config.yaml
d_mlp: 1024
vocab_size: 1496
activation: "tanh_gelu"
norm: "layernorm"
tie_embeddings: true
parallel_block: false
init_std_qkv: 0.0213
init_std_up: 0.0213
schedule: "wsd"
decay_shape: "sqrt"
batch_tokens: 32768
MLP neurons of a small language model. Each row is named by its layer, matrix (up: input weights) and neuron, and shows model dimensions 0-255. Each number is 500 + 40 x the weight over its row's rms, rounded and kept within 0 to 999. Numbers have three digits each.
After each neuron's rows, "fires on" lists the tokens most often at its 100 highest values on Wikipedia text that the model never trained on. A number after a token or word is its count.

L4.up295:438453583515526548459563537426540549517495445473555433534495465456560490490460474521587595521507512524463530469471491467469543556540473474521547451460488485511446446570521497455453472472461554438467526486522489491487581550618464515533452518548466556539514574528532494519518505450498483513526521523430476538462513512522515416470508510394504475459528481458532513517490593474464507404505502479483482563477472500516443461546577512454491500510517471492509535494445460495449544506461541521512492481512505493508507538506499510498466461464533579402549515542499548565485542485549516495504513457457450487499490553595488437514463501462487552472526406474500584489591567494505559470521479455461465470528482472512540458492497485515539459414494475497528519469508424543491481589487479
fires on: "===" 59, "/" 12, "–" 9, "ac" 7, "er" 6

L6.up124:477482571517492568453531516536539542511452481509469426496443522441469511535579531569496509473439542547460497404579501468572476497529562490545568523519519516464543496582523502541493513490480482433529445488561541576544530515458514498485497452506478601474562490545489405572501528493492450469496523526538530482527457458502515537481520459513448532397501444480525516474546575539471483542563500463524493497525495496527536512468488496475510417542506514483509451504457428542469489446509454485456452497523534477526466501530450558483500557568572385487507443554513495526519559521412454514604535478490570514464484593474565509429467478501482459491419477479497479470510428526485452566510503474516510521527487509463450477426522457518485500506504547481499509530506489540528475488438436
fires on: " and" 59, " he" 13, "," 12, "4)" 4

L6.up626:509454568482538486487552455490560611505532468539541470531425460513484470401458408500488448552413530443546501439460446443524492513478532542558542495475457514552543445496502491437555498512500564482535422637493484584499499525516515520493456485515448545524526600525507528466505502448538550490486486527419513509501494495389494535499499506494535531551535415546510526485500508559527513496566487449478486535466454509498496499495466466478532515547505445481457519561547467507522473420557499524490491495542499436538499552509487496536519525437467437454505440493535537524515504497493506492528502472529504537563476533499554508542370566488554437511481445518512464455542542427478507519495563486544534552473463459493539523455508543488520469471486537501448518503524447523475429491434451
fires on: " on" 26, ":" 25, "On" 10, "ab" 8, " On" 6, "op" 5

L6.up354:469533571510498515467505509549498503522525563562528511504479493487493477446486459519414534398453483526458508532518504474520518595469429545502522492534508478522590562479539455525480435522480488415525482531568563476536533529514536472441468506466470573502536520572424460466517532464461484525535468494492570526545499498444466414561466524524526493427506388485529508511487506590489448496559435507463465512467487509421468581493571494476510474522532545455450515496486457593430524480517435522513455461462570470485492498519488461455467514460499492497493509540559522508423524454501497375543510476515518503565502493513436456477561506512517412527450488481545496493503508511559480451496529514545467495555481502493420510445476535555549552513558500436489566476494506500568478524439491
fires on: " s" 19, " w" 17, " S" 15, "s" 12, " (" 11, " \"" 8

L2.up728:487470546550543591480544530418515529492440456531539410530450484458539503525441457519495542534510577476436538486561462469487519556485456551514444517509473458549510493470507488458526459478536575470488567477426495445513525486622460591481504538523473543482516596470487529504488504507481484543488454616449455563500524482513461477474506519470475482449450429425522540430465571440484496523520583506496495552475461477473474485512576526528505522486526491495504501569486553538489483503482534520523585448546457441532447546501448482524538465444490495458488463463442512576513483464510563481547547538462467492504403509512498490444510471463533558499504449510486564572507515494470479453507530485531476441503516527474498440532534486507557477488514489470468592441475460526578475563479482
fires on: "." 23, " Mc" 19, "-" 16, "–" 14, "/" 13, "'" 12

L7.up405:472477491443514532493469522475527557479484499472445443492533510544517454486478526582444474506425433461574488489516480454510551488548522555536530585425580528480566461505544493526552508500447482495492485469543487564576551527470470509492515559500544458515530482396447419528477459514492427500550468464489489483468518508451461500472477519467532516499526449495444420531539474522447500494497481565513470467469541548448471497522496496492476547522534514520489431567514521529474529454595483521575446458479559501563437456510554492479452478576526514406495494428515515464488497518546486555491550577466559470504470458507512555515503540510529519538448468479548511514511447473604492469537515427540565408428542497469464515488529570468545509509508497560485504509540451390567504512477523
fires on: " p" 29, "c" 15, " I" 12, "ou" 8, "ist" 7, "I" 4

L6.up850:417462514477493485537505548515518591528469476499538473440463470486526462529478409477512492566443502506502479443478490543548507526420471503504459480391517462502572541431541476510485491517460563537511422534466539569407446524527502461504558536405490493509571516512483439496508522512546555505529514508468539538499543467487494466501394560449513577472516494505470551479537446503518587513503521475487441489510513513548501488435441431545552525484529545496446519471492444595489578451629499499467499511503492531567471526468521500500506434510511549538458508496506569464479530503537581519488487461495516480493470467507510530527455576498495503506470465531509511426524514488375435524494541472515524541531418472460532517474479535539514548502543503412509536483538476491528440543454496
fires on: "as" 30, " on" 11, " On" 10, "v" 9, "On" 8, "ous" 7

L7.up167:479489521488521520488542519544444483521505510544489474400506512542474453502463487526461560540493586504412507494486531482439493511494517453584468503462573525506546541462500474351506469502447476400543490489514572566492555541567516471449511499495539556494539505572506457530482535442533463515410486480470520482487509555456516537444476461420499518482466484500490500507525510512515529497495473542506465525477475503465466593517510451460510532539529434411529494512496496530408564514552437469488527538445522493409493482503533465404452515457543506496494495560496557424526507478464525527529501446533493450524413463542429514551494489470449476455501433545547515490486518543528500510511522453540476546515549572478516488561502469603513527528577562539459486490572506511577497501470531
fires on: " s" 22, "s" 18, " ac" 10, "S" 9, "or" 9, "os" 8

L4.up887:501488499476522440453549492544454494488478534527504523478540458474519513527494456561438518498533570488480456442447543457447511536464494466469514546455493524469509521525458471488478467504473587419495544502468496491513544538516495601467534520505445549435471559507502552504524486423485549497533445474482579495490560429531421565578453564433503526509480480557459429463528474519541574532502475558447490449502484489519534552493567480494528415486548530440597527511505530489492492506479482508453544522603470503601522520549480609500513466459479514469467455468531524483555464464488513525500488529505488402450441426557559508468520490524513446538466526536500452577514545513491540453470466523544487484513537602455437425489539491476506506504478459498428527462549539466506484545477482
fires on: "ific" 17, "ic" 14, "oci" 8, " pl" 7, "m" 6, "g" 6

L7.up547:443519527519538486490533503445518513520472527581506499564411521469539493510475505506528496571445543546432505540558501524546524512492551518474525482519483465488548486554559542489452487527446515482466496522553504472485440490441433538471417529462575546493466503538497444478431455502477486610518501586475455435410540522543534522516536517494497534515455437473485540508480533584550486530553513584521457562396477548476524489438485541459506492446566472506481482490433514438416519541548536460540445478582471510499459510464471541447494510538489464509512538540484505528508509453521486446557544443448534529428456519518523556429524516498563495509521470466468448500557509520529596459495464466484519468491498516465448506445470479510588503488504426525511539490516584550520515591526522
fires on: " K" 16, " B" 16, " H" 12, "c" 7, "C" 7, " J" 6

L4.up652:495535545505510549475450518489533553491517469558479441490416536508526507418450487516512565524520496526516439468512577438458547513528483533566460533511469480459548496451529445541523474475542510454583473535523525488605516509548484516508482479473495518487502460591462479517508476457477499604539464512495550404548474426419514442544452504538486490492549502464504497517449500526520526513520423556509486498485435503487489473479539445514476543542492433472472562514463527541512461383584529468409483508585552517494544521499442440508533544487522449432501516579498483486501468480494497481523561533536545501469427520475451604419451522513505492474506511596440515482531473492515528515482564513522493571488504488532556558436481454480523500472491471513520583484486432524494447569483485
fires on: "w" 21, " a" 13, "g" 10, ":" 9, " of" 9

L4.up278:509494553464490474484453556537518521522488494531482489457496512542465540521439510518452508433491488551490533491545440556478479432506461528477490499494573493512513503440511599458519510460474595519559407526446476461547504531501444441433570542465493499487579520514507480534507432417540411496500499557492543475540526473462542526567529532441579456447499507525490504479578496487514556538525465525527493488433471488615517492433486473554514495524500440495518483451464529538563583475526527495439505468594517486466428579397551532467466520469494491498532500439476468532479447478527475443560527521484499555482525455498504517525529535524525533545530495552468530481521530509484487525565491486421541481487498513492541502459486484606469457478510518573461592489520431487451443502418479
fires on: "ab" 24, " well" 15, "ir" 13, "is" 13, "ong" 7, "n" 4

L7.up278:498546507530485567493539507526558497465532455517508499530525512425594510554455543474460470524506547518419469488574460414541484533541558488525575550559523444478554457452497553473529498536445552417515537509534548543510510536473406522492442551450445514581489444515448404477528453510545501522535497540515498483459516476521528483591465554487553533521479447516505503471514521438482481538532489513483486571485508500507473477399520502469508466458551509388511476577491534494506496414498518462517427440520468483506485506587486509512473518516475449484513512503465516537502493431594578486542507538449492537516437521480540531567396457509487544441485443456501529525498493544495506500498477496512501515502489590481464472385501515504556508482490480504538523542448525556492477504535578
fires on: " T" 40, " G" 16, " H" 10, " P" 8, " B" 5

L6.up190:436562546496508443427542548570481501421469524540503448434515524496550446467450478495498516512438505453463573531465581522577545476511533526516514525484482484524532499448616480491590500445457485437534510471466517533448555497543517558512514489461451480487457548527545471476464487458511513466483485500405533431490496461452565510522478504488446485467497436479565479493453440505540589495579498484422488563503465523504447473536558532529470441545488423530517534494544544531504522522512442551499534418495474491515548516472494526563492454488562505496504528482479493555448457525544506454499495478507545502508466393491542536469468597533491485487510534580532478514494419539532488508437468518515474477521435498505460518519465474514483542469484573571523541382540488526537532525473555
fires on: "-" 40, "s" 11, " -" 9, " 202" 7, "ors" 5, "S" 5

L6.up308:493485619496533501510485561461514409449522494537515442508476464513437482524465470594533480523512499580423522457539505458480512534520555544504514497501530474515501452537522600526486465534478498524562443565544509546538496472434516524547445452535440433476499452611519436495513537491469398513495570498505532517474535525503411459575535501466527488454534397507517467509554610455509514478574490574463529474461448429467504503519491453544428497511520519494499464510460494505478500440553491533481548464499494500497507545532461563519487528526521494513531484552632539476451462506496500526544481469505473519427514431550532532508473506471533429464529471491535530497511433521558456538514532446519476461467505542492404528527454475525522444490546488493547502499501494455510501497445554
fires on: " d" 17, " D" 17, "es" 13, "or" 11, "ra" 8, " B" 7

L6.up998:485433474537499550466526477420535458498515483532465480532479560451466473516517471543472507563536459466477485487551412537508508551565555513473433501528486429520451557479515597520548508440549463518500538544474462480593496545540493502528457453412507571520546472586493460494448497478495551521520529541532572478464540481503487454523547551500500519446485435546452501479571555474510511479527453526506476522463456453463504563497466424521510512467529448490510428511473525505462475453594464507422532454562549514541498500476460555510448529485578521521438571489576519569437462476470470529491457486464518450474480492488505479522491453577490435534503476464518573557510447485584545504423455419497487500464525483481531476473477523483541509482572505421530495467463495492538467497467590
fires on: " d" 15, "i" 12, "es" 11, " h" 11, "ak" 10, " m" 8

L7.up775:460526557487478451516528465450542541529517472514475449507464508532514458465492460527520485519461506444490567529538551494530550527503554555469515523459534533528487568500472496515523438487528439534419496609509533565434530511530481614442433521537478477465501457501506537593460452486553530534471466445510506356507499436434479502493509505514535498490508511473441541508459474520453614598524543504513422497503433476506443518501500504490478481506498561497493501483397464473507478499509505507438529564481509519490485497530499511466545511517532547548539486420582482567454547441584510499493487523466510598461494496530421392461478489460522453543576482480510524491511452449505534530501549514513533432490492479466495510536543493520553403563461499459472512512513542478473462523513478
fires on: "c" 33, " pl" 14, "a" 8, "se" 5, "pl" 5, "t" 5

L2.up896:490572519486524509427499598452527516509462522499496507450503598459532498492474535565534510422537535525503493485540549448471524474533523499576495583500479549523497488579544515495580418452444508423463475572470490523516475490558437554441522533474452478477473565473495502516490493356533536511513425465493489454548515527430502507543494495505609508542536442519450542466539479571469520483533503507481476502455480459513452487443530427532498552472531462469485562432455466535489479389482511518420458522530469538504451539540438495486517491496520481456516515462492492515503532543509476480541498563476525478478495523452554524472441562495485490511507497561570573509480502485477502549511528511498570542523587524473472527457462516519477414434442452520524490556460442495513434517452499
fires on: ":" 21, "ip" 10, "ition" 10, "g" 8, "ision" 6, "F" 5

L4.up480:417506521535526438460454496470530507526499490534443463516462531478501540521464515503492537550519496507438565481465490489567505466542563455491527535528517458479543510525502493520535519487497466546518454495464506525548410469499484511564493629498469423454541432640439481465456463476501484563544539589499566463446538487543422545521503506532512601450510423565520515494528470506543530536566508459522494498445434529531506501531573516475539471498518499475508473515475518442473474503493448464497535432538500404607459511439473547509504499580565523539531460471470526529523486497579512461575578487487517511387509537519444527483451458549602451473503474488483448516475480520513539473522486433551530509511467492455469456468486458498500521513488548540522514482487497535496457509472470
fires on: " d" 23, "K" 13, " K" 12, " D" 10, " V" 9, " J" 6

L7.up75:527549540503516486471522523482404504462526485569416515436481524500544485518539509513466571446435590536385544542484493480508538572455483572497501452534510502533551572472526525423547439423488408440424451476496533599527553503453476562467537479521484539501425498552485468465484512457497502526529490452526497495504510481515443514569456511447487561422505473491547412462545469480596525520531408575471460458526473477480507507521570514543518491512539444436503537488527448495486539518563456488504490431478535528516493498483535536463534496499545528496486530587551533528463515485518475561526465516498472497490449480499535557504535528503509490508466486525514485552486493552551567498467457475492447507557430500515476465478482484489438520497554529526531489508419550507556488501399558
fires on: " M" 25, "S" 19, "M" 18, " S" 12, "s" 6

L2.up410:475531475434496469439502528562497496444517496498480469469497560482517440551532467592444500452524512501503454406471541488521496477579513489460528566438491481485514522544448525502512478481535562505482460494506474495484453466534500479545513538446518507429455462570509525479498445500478528515494506541523509420472519432502439556554502489538502502543531477570442498495423472474547470563493489564496505442506497507544527538459527500595601497498552559413494492516482562573412521484541455492455451511520503465604482599518559491483546430532478538487447517403474473540533417460571500471458531478433452473481530551477516502460504540527537522464502509556460482540507492559543455513510534466464586511499478630474475545517490459506437514464473490564463549506532476486500462480495508
fires on: "act" 16, "g" 11, "m" 9, " off" 9, "og" 7, "in" 6

L6.up65:491417524559507509481488480524592538473519555523494426508482502402532422483511524519550445461496546521545488393557525537538512519512534462542580493410467447415499511463490479534450511476488494450547490489537546559422591536459523576483539459522418482454594456519467419555502517453536523479465518556502497412471504498455494498497525561502500532452523475447471437501578497507484517541563583475480527458472490473560495458501564546462478443515516569488499504491483583518516438478485508512474510527552522476514477551459467542552456530542550466552480508476536519507464516528490491429545512450445572489449522506521542531498452465514543423515530517460504483504448411573487474572491485521524525484486479528410562466480495446531478540479534504461516518499484508523457469504527526
fires on: " and" 64, " which" 9, "er," 5, "," 4